From a checkpoint of a small transformer trained on Wikipedia.
Size: 9 layers, width 576, 6 heads of 96 (3 for keys and values), MLP 1536 SwiGLU, vocabulary 16384, 51.7M parameters.
MLP neurons of a small language model. Each row is named by its layer, matrix (gate and up: input weights) and neuron, and shows model dimensions 384-511. Each number is 128 + 32 x the weight over its row's rms, rounded and kept within 0 to 255. Numbers have three digits each. A neuron's up and down rows have the sign that makes its largest values positive.
After each neuron's rows, "fires in" lists the words (lower case) most often at its 100 highest values on Wikipedia text that the model never trained on.

L5.gate376:152116107082068102115127189164159136130125099072156120147118128119110173140101126144082141116135118099139079118162134119146150081144113115156158131184091135136128137175086121124143082124114126152153109124113153148141160188159163131146098164087105072135166185134084122151125155124104103156171115078126138082092126127100129110138125025108118077153125153132129153089139114065126159193123
L5.up376:095088130115143100168124086134193081170070087146108081081056101084130145116132099157142118099094132162130133169172163101134130152094123163100094168194121109137127138110158114127143110190129115217107135098139074098081096152162107096149122095119207083071108101123113151126154125154096076192122118165057146166076122170027135112088072134151122155126145157152142186183134105140166158175131
fires in: "was", "be", "were", "being", "been", "is"

L5.gate1484:124081136144114112064115213150113174107161141153166092154147134104167153136126150090127127169143059154062156136128111108070120091141077174130113147151106135146099053064088111122173073146106146086068158188088081207131133124159114092112114077107119089147100113131117119132117109147116136118115136079145112139146164080049060175153083149144129086074093121123138164102155158136131209132116
L5.up1484:094086146101143105136075116164152130075199159134156131146100095107066119106143145100101164110203142110118121120102134067111121086142150144110121121122185123119146166147092142151128102093147118094112134110147117110145090190115130148120156078177163146107240137089146170103132143118153117159104125122136076119105159211145165119114113114166118138122111133163176094164163144130086127133191
fires in: "to", "in", "into"

L5.gate217:139097157161147172154074167111182147125141099104160177142179132228087095064107117085191174075101097137144120125143121076089135129121064142109086125139153116119129143149059123119139153115150122169168093039158124164121144157151110122118113173052160085096184132107115080133159133111149175148045170087126108097096119170133149136109110189145105103106126132194174170134128093099129103140057
L5.up217:077168104093131124127123059169190213143168107121138114152181123113135081154197110136180085108071067136098121152179151162094135183177060091165238171135092149106166163109090139187140117123116118105150128136154074139155145126099083147109027134162157107111133075142100128140070154117147124097133091097205089173110152136088135070111177084131123206128117126183101131179128116123130189131112
fires in: "from"

L3.gate142:139156098158104137129095115067073125112149152119145126145123128109105126136168112134066102115157110088101104084108077120106133127114130098118110120131177124136170132084159112112113124109086186157129144154163125179175150183123152081115095137112124095118085123170078081069130063188108101172138143154109097134142176125105108110057138091079071097136115123182158171121130177092098131118160
L3.up142:111169109176101141132206113116147138079125049117126181155141109088135048123136156106133120173178158086160135103101119088169114117169112137208093089156111088110121119106139158074128101112064120150106125124243130165140146125111096108130190102158157088074104162151170137106076110112104108128103129169118167099122184059196168118109074150183160153126146068109107131152117149150108107155108
fires in: "some", "any", "this", "no", "one"

L5.gate1230:211133123094155119141175098150179148084136102175118125182129054143108114119172086178124125086176063114118177178091095138175141108121142131085130147090159144162135099168130070142110107131149130133167134181144082140145180154095127142090120110174133176155061158078087150066134153187145133092137140110098094109125097113123167164138142174151088151155137120108097125161190116114112149045165
L5.up1230:121078117100085144109106109141119173130110131170151135145121089163123119082118099085198126110171107132153240099101132106102121130149170176124113149062103145127110137137117121188088103109158144154147127098127098124163160143105129167120108113125103106167087177116118129120118112168116130095146123067100114120058151149099130160150153161132118120169117124123110091163134152185111104067116
fires in: "a"

L3.gate357:153097114149094136094140200135134080133082128128133105154098091166049114138169130094122128084152111110115076113141121095092093114137093096127152116128158157095011147134136080084098162146181154113108163140174166135092189103108178157126159078109141127213123152123141114086093073161102068139105125149141115085090182134146110136123133061094132109142119077118128169123150121178075124142119
L3.up357:150130090121117102220159140102117159154122118206202142079112127080144102106142160125072165096070111084142160149098094079177153114139095172082152111113136156076061135082144149139110125105107095183068132112127116097172131145089160132159089116098119166137140108117115158130087128151119179088134104143208116176169180095115122120123091146133106121136134128141126054157092080136169150103124
fires in: "in", "on", "as", "with"

L5.gate1454:076086129077115155160142108129135182157131106110121104149156114147166127122095183113127148150150159163095128091120097128185114107153134123131171097088096153144124145160112112174132167134179144174125090157101155151099207075164160094164173109068110121097092129125109148145126079086094103108209145154106163095139120042101184135144085121112178143148163126142107192121159169128110131037160
L5.up1454:132152134105100146180151134196159103140108154112112120132140100215150122131148174117076088102159132080144121141110165093140134101121043118178114070150110124160153099087195124123170144142132113144160144100193103152131211124177135147075108160165106143153151143090097134064173118120102126127073179179106162093111054135146138084146114089111081137131125151128071109150120120153126142123082
fires in: "was", "with", "as", "a", "be", "featured"

L3.gate486:145118126087108121088165139058158192108166123113125115173185112141170129102202117160116120124099131091152168113065094157112132160119075167124131149199109125175145134114132109131123079159138114143080142091097112157091200109123109097087119170128128113117117162064086135173116166101122103079083172078035159121047118167071075175162124145064113173112110068099125121101150159089110191169117
L3.up486:155127151133140111131135097097152185121155115088064114146123112160134118130139147138153109137042133126126140095102205108080132131150074132112134183160134079104141154122145102154155075137112148098103120140182139145140094121094127147117113121163110131106114132171114110080106139079125088025111106117051165092133132187076161132142172169083121090074109109091142094127129112147116095193207
fires in: "and", "on"

L5.gate816:182065094106120096118129104164145145122150082056130178136107137187124151070137099127130173110113152144131066086137145088115087090111082118134096109137172113157068156156101088123097141132139157133163157168061177149055122164086217156101121192152147110120065190164130116184107103172069074153201130134177102138065164094161156110065100094141106111120135147121170174145113149175089066136139
L5.up816:088068070083156142105090130114119189105196124156154105139177132110100109114111105147202149122146096149146121146087103077148097083101143136175092126134134158172110099121136144140156095128151147178141101137156095095092113158131116104174172166128179086145108114132127120075138127113087127090120144133143120104083131111055095112114094129171081140148163081166169132075119154082086088150119
fires in: "was", "were", "is", "are", "being"

L5.gate1431:137070144078130122156144082106113138112153071164140153091084173121114193076120066177117103091115039127161106158090149127145166122099113155171107120113120150216176146172112152136144090115135165060111122126179110152146083155137140166051078186123172097110110142137128136148154123191126066100168121105052133100150162124079099078075184147160107177121109189197141189128130120058095145164114
L5.up1431:105077122095121155118152127128170108134120127140096042139122178120119157172088059100214117079105117149087146106123132157200125104140028147116118126141097138130086089123128108106097055161121129123139125199125081078095142112149211062104145160156120154108146096153117157071192105145095096164121151177115095098123136118082087080104133147104116100174139113145155131165135085161111109065136
fires in: "was", "are", "were", "is", "dinars", "be"

L3.gate437:154141126112105195125122079135121108116088102088136123151117101094125086121193129158075184119097135093134162058177102133137076152149098129132144178135155174095121099095136087132188165122141203155078170163189147105171144093148159133168148083157169119121121081074132209086093140159099085136100091165159102120124171071124211100134169167088133119146127148152138119153149131124129124074105
L3.up437:066169098101139095143170064125065131118157149096127147179192156055198100156148141091169111110126134120176116087112110122161144154077053140136125126096138118128154087203092152116189113116133155096159181062151103087182092170153113076136113119111119149166134071105129143169042098102169118157153162082167082132158147155138103076079139141117168096142163151160126085073113125086150083122149
fires in: "to", "in", "on", "for", "where"

L3.gate1226:117109158139146081069103119076136165173087106141152144102112136201146161138126133141149143142146121151159102121141048111165128132150139107096131111140096132146134152205104116132051196100091202141118079145119185120155097152162155152115127153062133044130143111107099148161102081138088143152133123084087235155078104122136142134088171111155098094124171077053184137128133104129131129093105
L3.up1226:116164169085155086080137152140096139170066119104119057105125133123148109114141111176091151134159109087074118081095105106120137185100144098097172084093138132153174134164171116159147181109092155182102084111104118180118131140095167118078148165142137089090110123105147134175090102133140143171096142079085176137115096062131074161076137102143192125160173101101152134108075089098139130133137
fires in: "have", "the", "not", "was", "had"

L5.gate950:136130211107102085114164094140078125131186121172175141119126132148196156095175140130111163118071078146041106168133070134104087170131089126101110152131145152144091121076121128122154112133131133162093133075140175192135114117137150141097125112153094171122126171160101143112110115133130125124134118088152108113067202160164123113132152129060114120119151074200080101139107143100168091200091
L5.up950:106128220156085072137155117156118152100178111080087111120136106160204098138126135113118152102110149129081078139158123133099080111134141120112117164185132173107083054095101144077101126114147089164172170095142166193100108096138150144151079112113136153156113101171139114187130126106124115079191101117146064075098184120164069091111139185119087100098151092195149090144171146110085072101072
fires in: "at", "from", "on", "the"

L5.gate932:094111157092141112183126164171128135119131097117137117150147099134132192114167143107084138131124143140121084118092122109147089135168163097194127183121133063187100080149069139153102072116125120089115146130043121130084086166121103107093129102074110188031125145175064132144108115058131141124141164168126137077122178130137195164109123107146137121120108140088133123097147163157102140073141
L5.up932:176141210162108121144118117126151122114123135123129169131167077066124158156127128091080169130169159151079068150100122136144106136137132136184093081053104157157063118134111177087084121121118138196083116203057071093106131180140151130138111147084157144160150135146067183112147139146181090152115127149170159140138113099139171176125138114162055122162166108135136113161141156133150164093104
fires in: "early", "current", "first", "past", "previous"

L3.gate904:168078153226120131140090069115110148122115102099118119131144121157137103058085136179166137102117131197117102112097148128115158167120135182158188128125094138105123155157102163091109082151145088163158134131056067125119126111129154112165136127091086106093128136141085178122107116104162134096112134111125135162097136170151122150125111123150140087128087072089154207119131105101113087109154
L3.up904:136156132119080154125137102162108161108114154145099149133159103143117131128104079100096151126080137159075155123071147099145141137133104106105162122105109205172073142152069122145137140131111187109110083164049133189135126169115148137140143171093134123155087083135112165181077102093163130110123138192182072147098187122141156134181095145130130133105145129155136159094124127108125132100157
fires in: "later", "early", "late", "earlier", "current"

L5.gate619:129154139100097121102128096092103120097103171183135060145146114128148138135109144066147163136129155132120100139101125085074169151068124150101138162122150155110158082160128133138114118105139120160133153120161099130169188127109159127137116079153088155136084113120127117138126129109050118168139103139153153139088145103090127097132097114126179149141110127084190155152085101122177152144141
L5.up619:086165116138100180113147139163109158117173140096048130067104142155154064125170118162153115132145123144167116126160165134168148134139054171085074113125134124160120096152125090114117127144109069170138179097168089150132113069109149140131152152094138146115181114180141188112180125120092117098150155113104147096092112076113133130171121124145111177194146182211114159121077146115099154146142
fires in: "of", "by", "be", "are", "a"

L3.gate1089:174106170137111166097173183129107101103147177122084160116112155145157092110098189167150102183159144129115147111153141074140176087100172200114114144120073180151140138074111034153129103138138173205070101101185115116098113137106095158096155118157245131105174165123154147191128079152195074099131118146180140164077189141107152161118111129199184099112131176087143137143136130124142144091142
L3.up1089:131138109167136138109142163153107153082089137088098227126149086096165137128129147081133084125156110077156118094163154110087157052116116131089080169133099133167174125136137117135100037193144116182121124165150092099127089114112113119175083109108119095151134124099194140059110099161120059117123125175124097099118136142103156158158116166148129141152100158084118145149100057133121128120127
fires in: "of", "to"

L5.gate1472:195101165127106156140165165117160142133115125155135130151096101179145088136113104140148176097133141114081106127072150093055066095200198117080147146077149113161174134125127142176144099115155131088110086127106119165113160149147119146071115189118129113160157111124088130153128115104116151122147123119132150151130125120123087154118152181126098109130079089128124117116210097141129122125158
L5.up1472:106110113140091071059093218116119104086094145079125122145130145129114157141126191038158171096116096124166105109178196118090137096140081148132111182136113136110103201129140167101075127117098099143183137154120060126134068148073141094089158116148124114128081169157132168106133105137124185107084102097145164147143125167180161131101143167175138116121114166138155182183134117062135062132127
fires in: "on", "off", "all"

L3.gate1132:133185133122122130189081112153128124141048098147116170113066086120093086081091121167142120139161091074111155130143155067143089070175193109132152178079108094150207113110136112119129122194102108160169133083105160187134067119110125197119119171099104120112073084099164089145135137139063148100159095117108110183164144126114147129171138146120116155137114127093128152134107157167138138082079
L3.up1132:140152086191106130139171042124111161167113171146149143114122163099182132120103152138106146106103167131140135169148092120135147094076169140089178136103122085110163098115112187124067141159145114172152089130127190139137147104091090153130082112116134127085109102137162103118157162128120192092165166083168115064108125171130153131078135079105120139120063075141148095153131184142121093140129
fires in: "all", "some", "any", "the", "most", "many"

L5.gate1479:128105158130133118177143101129058165103158170147141112132103126191117135058177174106120120071152083135161157187156128195103124168127089154064170123127158138155045193135142160132100085175126149143175104164117196148178134093113135146088120131071075103127139132110111107101170146165085160106150071123101166098157165149110093115120138124128116140109144057116116057126158159107077161191138
L5.up1479:091107083111158145171098126133101132086143161156122107090153102161105182177106115095156153121135155128088113139084136081146177074174111128123109095106187112147081124127103175136134077101118140155081101155143078122129159073106097123178169106129088092142151112155077136125164142147118119156069103136136181116140175130138158157104076136107128110094099063152125088101143139127070162177189
fires in: "the", "at", "in", "as", "from", "s"

L5.gate1136:176107116108118152151098040141119081063103128140119141192102114145153125116088102141111084147168121142127103112071135066142134122157178115155132097155106185125095151105162134141159147112139118117199158053125107116133107118169115094196158070097056140113134172124139069138117101097062162158099123184116169157137181145128132151074122082124127161078148115141148204107140087130133169100110
L5.up1136:105077166153099128151104113180075084086149092164179122169122125143130162088080108076079093102115179128204174116076108178132169100159140114087160117075121217142139155149220153140118158099123144123119147099093177081109181115149176065156123100117138112199096158095116147085122081171123091133111119086110192133147101117167127117110087093119143090150099075173127101102138113126104169084123
fires in: "of", "the", "two", "some", "thirty", "three"

L5.gate918:149084177134130132105157080090081133096093162170121126118151090118127140104108101177160141147131135134085126158105116162131089152156111114105154148098126129166161150155107097115123090069135110125063132134155127104166192118092184101169141152131140139116118096127103104108078086092097150153133133122155144133097199141122126131119115159097141126130139094071108104144089104112107065073131
L5.up918:126150118110139134180103103179153115118086111109092104090049169046111072050148121104147146098076128133135173136098109161130133134086138162124107135124135097097096124150117119123103060127128171126148145140170124135180171127152161073136169145110174118117175149139139124106140067077095140150052187147083100207196118139126188140073129107076173147120154114155102097171083151160113158146075
fires in: "of", "in", "among", "by"

L3.gate821:139083085105065161121115138124160129121106128167091205107076107156191155098084157093146137193154179069132118081172114101110098157141100105091170139211120126125113164111131070179082129137142164039093095096192060136143132123132156163137161137134109077136147114160131106140155208145094134169111190129157117117092115167168113133115127128075134141113171102151106142130153110129108101095122
L3.up821:094110160098141119100135134148060097108148070101191163116130196159147111122103108172100059123132127097147107137150133090083065107159140144091134141149120109120122172106139115171081122136140155141127124110157076214104076141132159164104125131154135131081131140083113055091133130101117171117096112149093137096129118178112138090055150153104101220179149174105116101114130102156135130178174
fires in: "to", "one", "the", "a", "regent", "first"

L5.gate392:115162202085155098122087139069128137093105091114134134140103126187110110102100120153199130086133115144127181164121116079131098126100088151081129103087102098112192125134128075099128084106110167120111131158121126154153178108129110107113130135133182076166127130119140144099124108147078122129138126128177090043150128147172143132168108053086103138159151139127132137136129158100111138153176
L5.up392:130039092089179108068113129145176148053080151125146136125141137101133055138093143160155094192169090101094115182105164048134169145110190076157156146116202124176196080158114148136103176103125119139115116165088119093166163093158135092115089169109156113149106110188164090129080096145156155142142101171176149174066126141110162143124101078130155153121097139121113134116107156191124111079066
fires in: "in", "from", "by", "for"

L5.gate985:137108063166145129155136101192084156129127155116161163102148080117193129091194147138156098132097104149067187094119111141079168116138127110206105115160068142101126145127108104128130134126115078152213148074104124094126147091083133162150194114161103142141141151107093071150114111165116161120122157123141101159095167116062087104130190127160106107107126129115136186120099159081107197132159
L5.up985:091106127092100059111096067192064162093077063113103139197074128159179077172187092108159094083094100141071129078083082102088142115145118146072163075141091185172143103142185106139182146169147147139148122138132130124184161082072122168130094086115162121115112169127129060171146139181151133076135165166138111113108142179129144135108146110117153131092147147139097114123111101153124150161083
fires in: "his", "from", "a", "he", "at", "she"

L5.gate1025:107123123119186126130144151147080150152163136140124135168115075185108083111109130133117089117158139101100161117082080115113131181144122148147156109136137074125096145164148154157132164133116147133093186129192163146086099173106146145101168151162094100114127100111141180122118172168112128084137148053137074156178137214136074129167128185178165092142139129213146124134167139129063122096095
L5.up1025:046143111118100124163065148121118149141121082174140189146140084091111135133115125103131132151140128089180179143110131072106207138138109165133158152116147119088115097128123087151108175064085156117145107152071189135114117129123188100125120124104110123118156125080201078102143138130109178112091119082109126129074074100127079128149113152198125099113092183103172125132133225155105111087148
fires in: "a", "an", "the"

L5.gate808:098126172187134128128085137118159156138121130125085127089108082120140075065102167120114070120165125098102215170110087170114173162128140196200146128177099129092118132187100184168149087136217127099034193138058141161104150098100056164085126121097173108141160137138127129105157072142075063118076110151162115102083143147124118197097176165092109082108132053164172139083109191088125116137134
L5.up808:089125166164126095159100112135131175147135140082135157080034085074151065071146108055122088131131175156099186126128114086136132174116119163101089108187113144100118155183128175163150105213146056114053152170106154155089100108082107112138128141122119158104119124171110132109171060175098109125086116108099105189054087151080140156119166134110124122130102121130135139101128101063103124133100
fires in: "after", "since", "until", "in", "on", "of"

L5.gate1423:177086118137114097133088118097158170100175077170188130117108179110120206130165151178163101073132139116146110126129149153099136127140119149128047120113165169164117122091119083133179116125109118248136075111152183140147104078132134071137200154099132146127164103142068144137110129118116098151152118108110201134148123108109144142086126110146110094139187129116118104125147169110110181114128
L5.up1423:110093145090121088113103056049102097113154166140156171137093068125179109147107139173131116145114166162176050111046182200136122073095196177163049088107081187123138167110111123109102150097164122178145064144129170097046130115171180096082100109110139161097085138132080141141129098050133078149162156102145171093101163151136065115175129134166083092163089119154129122166183114080105100058184
fires in: "became", "of", "as", "is", "was", "been"

L3.gate219:152132086066124094127170068112132121137083114172136156138081141135113047061103089105143080090102098177196104127107112085069121142162160089097104141176154136192102176116074141087123113171108124105112116095179138087182115131096191114152123125128023093151157172114196134113138146146044112212095073125091123126117189071188171129077116167131107169137128137123118174154119093180125160092149
L3.up219:125091127120112139145176161152112120113168156150135135198098103082124161113204110135114149135116134185135104067097144128106166124131120103123132120168147159162168119150095164141064111106090129162078135097140063119148127129140108139141109149135071070125120131132177120117094091113040163123142157139115141125076134077131126099092089146103058095148106121152098147185160139143145155111129
fires in: "of"

L5.gate898:167108126106159111137078131139166122114091147162158133087152158107138106105144128201151150161190099108099084129102086145092116100132059111154074094094137125104094082103115169103199146117182113138149118163086141134176156057196110096120121180119154082098119154130150141090139125100168108118134122166176158057114117168181102119138136089161105121104118148149127114174126139100124090115115
L5.up898:143145135116131096122052166112144116124108105131136161185098118130146185136114090137087112145109100119160121099045119055053148134079150107178083123154150103124144128119163170090179100104108127109114142120128117089157139115143143101098100147168119038099133188142126117147108112103147095101124141117201172112093109087108127075124202161220154127149097164124124128179119181169098125128092
fires in: "the", "as", "a", "was", "being"

L5.gate6:056090094077141122163127103153082124131146125126143086151099158200150145130165041128115151073108098173168154095175109136116148151150145125115129154087185174130149103160109107152141111160163117054104169128137129192164103050134197164133125172134132159174081105103058100069124117126096183109074152158148151158120139096086104127149137102176166069091106115094155166113079154110122215104101
L5.up6:137137162101146120078148069125159065065183122109148153116133121120103143162149126100103103127148112095106175143109142128146150154119105165092092141196064114084153123083103177167131147143091078169173140114124182125149130135154141105099098106157087107142157099093114151165133089112140128163096097131126073099066097190116097098156154124170184163111137183084158127167197152159125100121130
fires in: "in"

L5.gate907:127128188102162133090093159132135163132132159023149107117100080161120192101136181174165091136140150147078111095121090159165065135145157150132099161164106184131109141152166075121146137104131150079171172159086113150124086153147137104052130074146169090105125202139158068108133120066153149129125114096119172071178108139129150108083093132094094081119087151111161042126157186103127071078089
L5.up907:064096150118120148146143173157133132064131078090102167199090083142124122111187074137122151152162136071151085120146145153142129126154139110062099163126134139094126167050144162095130133141194155099083137133124144132112151075148172080089132131090164165159141149142129063087163140125130116105121078079088127127169103134120093070122061128148148066114107079167136099185124098117147152120094
fires in: "the", "part", "of", "one", "a", "it"

L3.gate630:146071114194162115132162076117136116088105153082152185132148146087097146154154106096119126138158180132179150113077151117125122136117139136055161128125132166123102129162151132136141171071050157164091146100137175169087096162066081142142103123157062087118117099109148122179194099137079180141103152177086126118054113118078163149138117175106118182134068148116072163131171110149071107106131
L3.up630:197065142102158167096140086112132093129139146141091085099165155111065110118098113088158120159193105122113112134110086091095139148214118169159113128109145102160124136192089097141120106104148182143100129111107122167110128171112108162152136119127128000137076127091122076157123158187112137167150138137166106117165105112143110146155164116121112171091179091113100142183125155113134143195129
fires in: "1", "hibernian", "0", "2"

L3.gate654:125090170105105107150085043092134084125174111103104070166212090124190129122111046080135167121111153157167118073146138142126127100201123181142128091146065119129140079162144144135119071105065122129131182125189141129150102177123119107121124156179122073156072106117112110146174185175130099125147069120137135120098097090095131141138163148169100147158187142189066110126114156102109182130076
L3.up654:106124141108139061114074126128093129079090135132065082125106071137222097111140136091141197103181092128175065086110150077168081134145089186150112158090129122118186109053152134147135117113109110142192130128119144157180164138120150161123113101175141130119095134104120123097137205061155143155141124079137072184127104116139116132173103130128158105140132100151138126152106182117072082104112
fires in: "as", "the"

L5.gate749:152153175118126124123083079147193092136139141109201150105113109147206097100134164093189096127206068158129159145086107080152087089111104143171124067113087119145133041184114124066137178140069122157151209139120153181153138135168144120129122119126148109216144157130157084087134147139150129149073131169064099185156132122141140148130132101102185211179133177128122104131088064153118134194178
L5.up749:066132132077159088146144164118119128192171084159176121134144109134153081109160063176153167121120145164134065106076095129144148103171097100132101114113148125168089112182079102101129111197154164164162111176125127176136152127094106113105197117099107127088081153101143116070093144109148080133145130157117056121080101131079120138127110112143111137185184134079106172161141166107185131146145
fires in: "a", "its", "the", "s", "no"

L3.gate1341:122175110133155155169089075119135103130126161136125146153107147203084097146171130124133128157102160163106108172106100169116130118149140178168082088166143104123109106157174089082149146133093128103122150146080131058124104174136066059116172113139134145123145145121122088125109130169102096123087224127109134160132121095118145021147161176090196176111149135117140057088093135110134131164137
L3.up1341:132112117181122150163147148077085084093094134103088150089126085142087123107181197151153111126104189119166103092135159100088153129122143128151115108100085145180134074108165133112156134106167130136154100077140122152173108136075111128132067123096141172143103166134140097145082118185085051118139138157127140148164176115102127096138126086088149173121088077071133084127120167132149120098060
fires in: "this", "these", "such", "time"

L5.gate1389:136162135094173132159104127157151113138115050089055116144146139172151129114154111066155142156157147150133156120127182127230029180126156165144129189160100113157154071187124120123113146127142185156156117138075117140142149170139184125124110159084111090099055119105103094129098109168111115190155156153120138118101092119065149158076140161116133086127099111144118121120152131158060072136122
L5.up1389:090136117108122128080119098182153106140090135154156126203098123123136101067199130143133176102131148155101129029039169141118078119122103107172135108084112143117113136159128075059162126170102179126078095157113126132132113081064124157113156181154117151085129172124140107153132172119185103163181091114132105120104101140068158089147100175089141114163115091191136110160231118094104128046126
fires in: "a", "unanimous", "an"

L3.gate1502:167151067112166169125138173167107056175148091098122134175091096137118133101194091140193164140165074126119122122141120132132143119148034146091179091124119119110169175134187136123132135099137138109116140125151078117113102181126147151147118091198141161105059130161110117153182141150108145061177134153149118142115113116099085108124122135131144080090161098177117161074158155101148109135112
L3.up1502:120110171147117128099184122154142147082093168210064162134138074127147079140117157109170115142184128159133079082099136116139125107144196111137172076165129131120059119133094126117114210116137126135186109144126173124086053111151128111122159146193161157179121081093120139100132133185156128164109156128153123131160124092178120078113145136126151133086121146100107136095062107161102133124191
fires in: "the", "place", "name", "degree"

L5.gate1232:085123157086135104103123183122152145091137180110152132093115137127159101111095110089151126135106049153222165143113154132097141149144134095175097123134159109183109177097139137146206081181128162080154158134081097128134113097174131202098142103157152125066108114156130073134100111131141171196097173101127137093076123137088172095079094116139087088101078104119162177134114124133202114108126
L5.up1232:120111146136172120152121202094120153110196187169136094118134120127177126128150109121141185150027083156153143136139140078087150113161101142150114138142126089179119137111080150136199112188081104127146188194101042076098122092155040180085114097075104116069086137103133133133117130123149183199105159084128110148050159136082170090074102126162064094063084138106188171127154179088132183140129
fires in: "of", "from", "the", "around"

L3.gate1464:151112134133150152147119131160100120122134060104084145134179142163159134128142146092117123088098121142146108122166108128133137201156129151106141175119134123106160081148060142141106121164133116113116189137106116107074111121183125095079236105147126163083121166116115137143115156131126105164161134109125195175111146070083108148041133151063145122175134126083136108077122147137128092175157
L3.up1464:102106122180130099158152135112103091120125090098103125134125129122101120193138082181146081097081098097104111150122115118116090120133194156148088074095153211194139131167146078179133095130161111143087209098052106137137123123117096146157126153148138151127113133165117116177135121150133120130094080050080152106126157200122097105135161146152122097131060142130117136185166170187100113085140
fires in: "of", "to", "in", "over"

L3.gate367:162104195106136149126122093140125182129155138140132123122135154127108147085051093132155127168135054142152123151122114113094140136163093098085157142114172198141128107100113058090146140143136135120105168142135106170090103135189093125193110130096158123145153156100172122122072150137183128136193128103145089097159124137068131128041149155202177142076152161075076111139089045124114111144163
L3.up367:127092166113113155101114154110183153088154127138095169126149126106127131110164050136159107154183122144134160100059108102142160083121102150089100122107123128143100077143132094103180114150148152125169122179174123132162145143165101095159145113102145164136123099099108165132142079099105160110081125124103099076114126171068127139118118152153167122136092103123134089121117122112118122131173
fires in: "to", "from"

L5.gate1191:176083154134122126160166135124140127116116157157166179139082139137088132143153180115102061100066120118160145135166140097113157176113090107054167137076117189122159140078080108121104127118115136138072126096130141171152095172092123130110129107150114093061152109138176169164119087100124190157095132078098130166088140112133146127160130159113133136155139138127106150099105167087130142163149
L5.up1191:129087141176158097105105108120070124095111171116159114139138163121198069152121146148106110158148088193158125118120133112123125171197065189132075111113179133124122106122079116140166052131147128122094135146151181137105157161096184118122154099118133153086134101104105110194147067148131093113053155020099118140112187126158089046093117096128143125125122099110088139076170117105108110108088
fires in: "to", "of", "in", "on", "around"

L5.gate1286:104100126091086157158087094101131111167100113147150156113140144115132203170148149120172087092108105094055179128120150096088087073124116116128121133154061185103119161104143148105136125111122114083125137185062118127114178118161092092139160108097146080157164072166113099122101122117108149130140133139141047175116152112118139135130144157109216092110127149075150196153136132106126164147128
L5.up1286:130131132087171145142116072151174039145141141070148131139155137103143188103103122111171121066150160061117160122098109123122143107111076210126128098127138156069135231103117204193161047139126081106109149150034118113137177098095098180076130158108097139078152126166076080100100142144111161092104103175122090120132142130107070174138116151122127120108177128059167096135142181100076170168121
fires in: "in", "began", "closed", "started", "left", "arrived"

L5.gate1523:115097133172085137132104162078146181109139191113091024079088047091110120073095126159107163077126137108134106134125126114149183172139149111161109120168118117105109142114113116133169113126153093137157108120160136203060165185145138136137080177164159072095080135095103143149141131122123136052146089150182144109156113060137129145108079123090152147135153206078079147115097165076142127149125
L5.up1523:181128149195094140123079120178085168105142123097113081108103135109150128135118105130120105102146148122154140152110131113106114115158141168104094130174133157129122161121109168217132158145168123168097138155127116125112157128188133128150135104069126078139117162075174097073137161126133087133092106069105164089150130088075095097093085120150151171143112089128161128057149122105099155161138
fires in: "were", "was", "been", "be", "has"

L5.gate500:156146146180138123144162097106162114178171131157042139100105153139141128097141164163096169129071052164082146148116122145130068140191124118128174106134138114139181109146170183108147239140145090072148155118167129102150119109124162157135133164154122061093155124115121101116149085123138200156118188196141143153155143162152061101137122233096105127096168032132129169092166112093083129141126
L5.up500:127082117120121080119158129083122138148119187135162117163170177154135125074111106099131148120174189111156139133149118074127090161079174124128117114119136130136085074142125099125076115106138173170154073138187097193168185156115136161110126087201193132137147112125151102110107083137155149133034122102104119112085114117112154140042115113129107098145088068082121105168085162134136114154167
fires in: "the"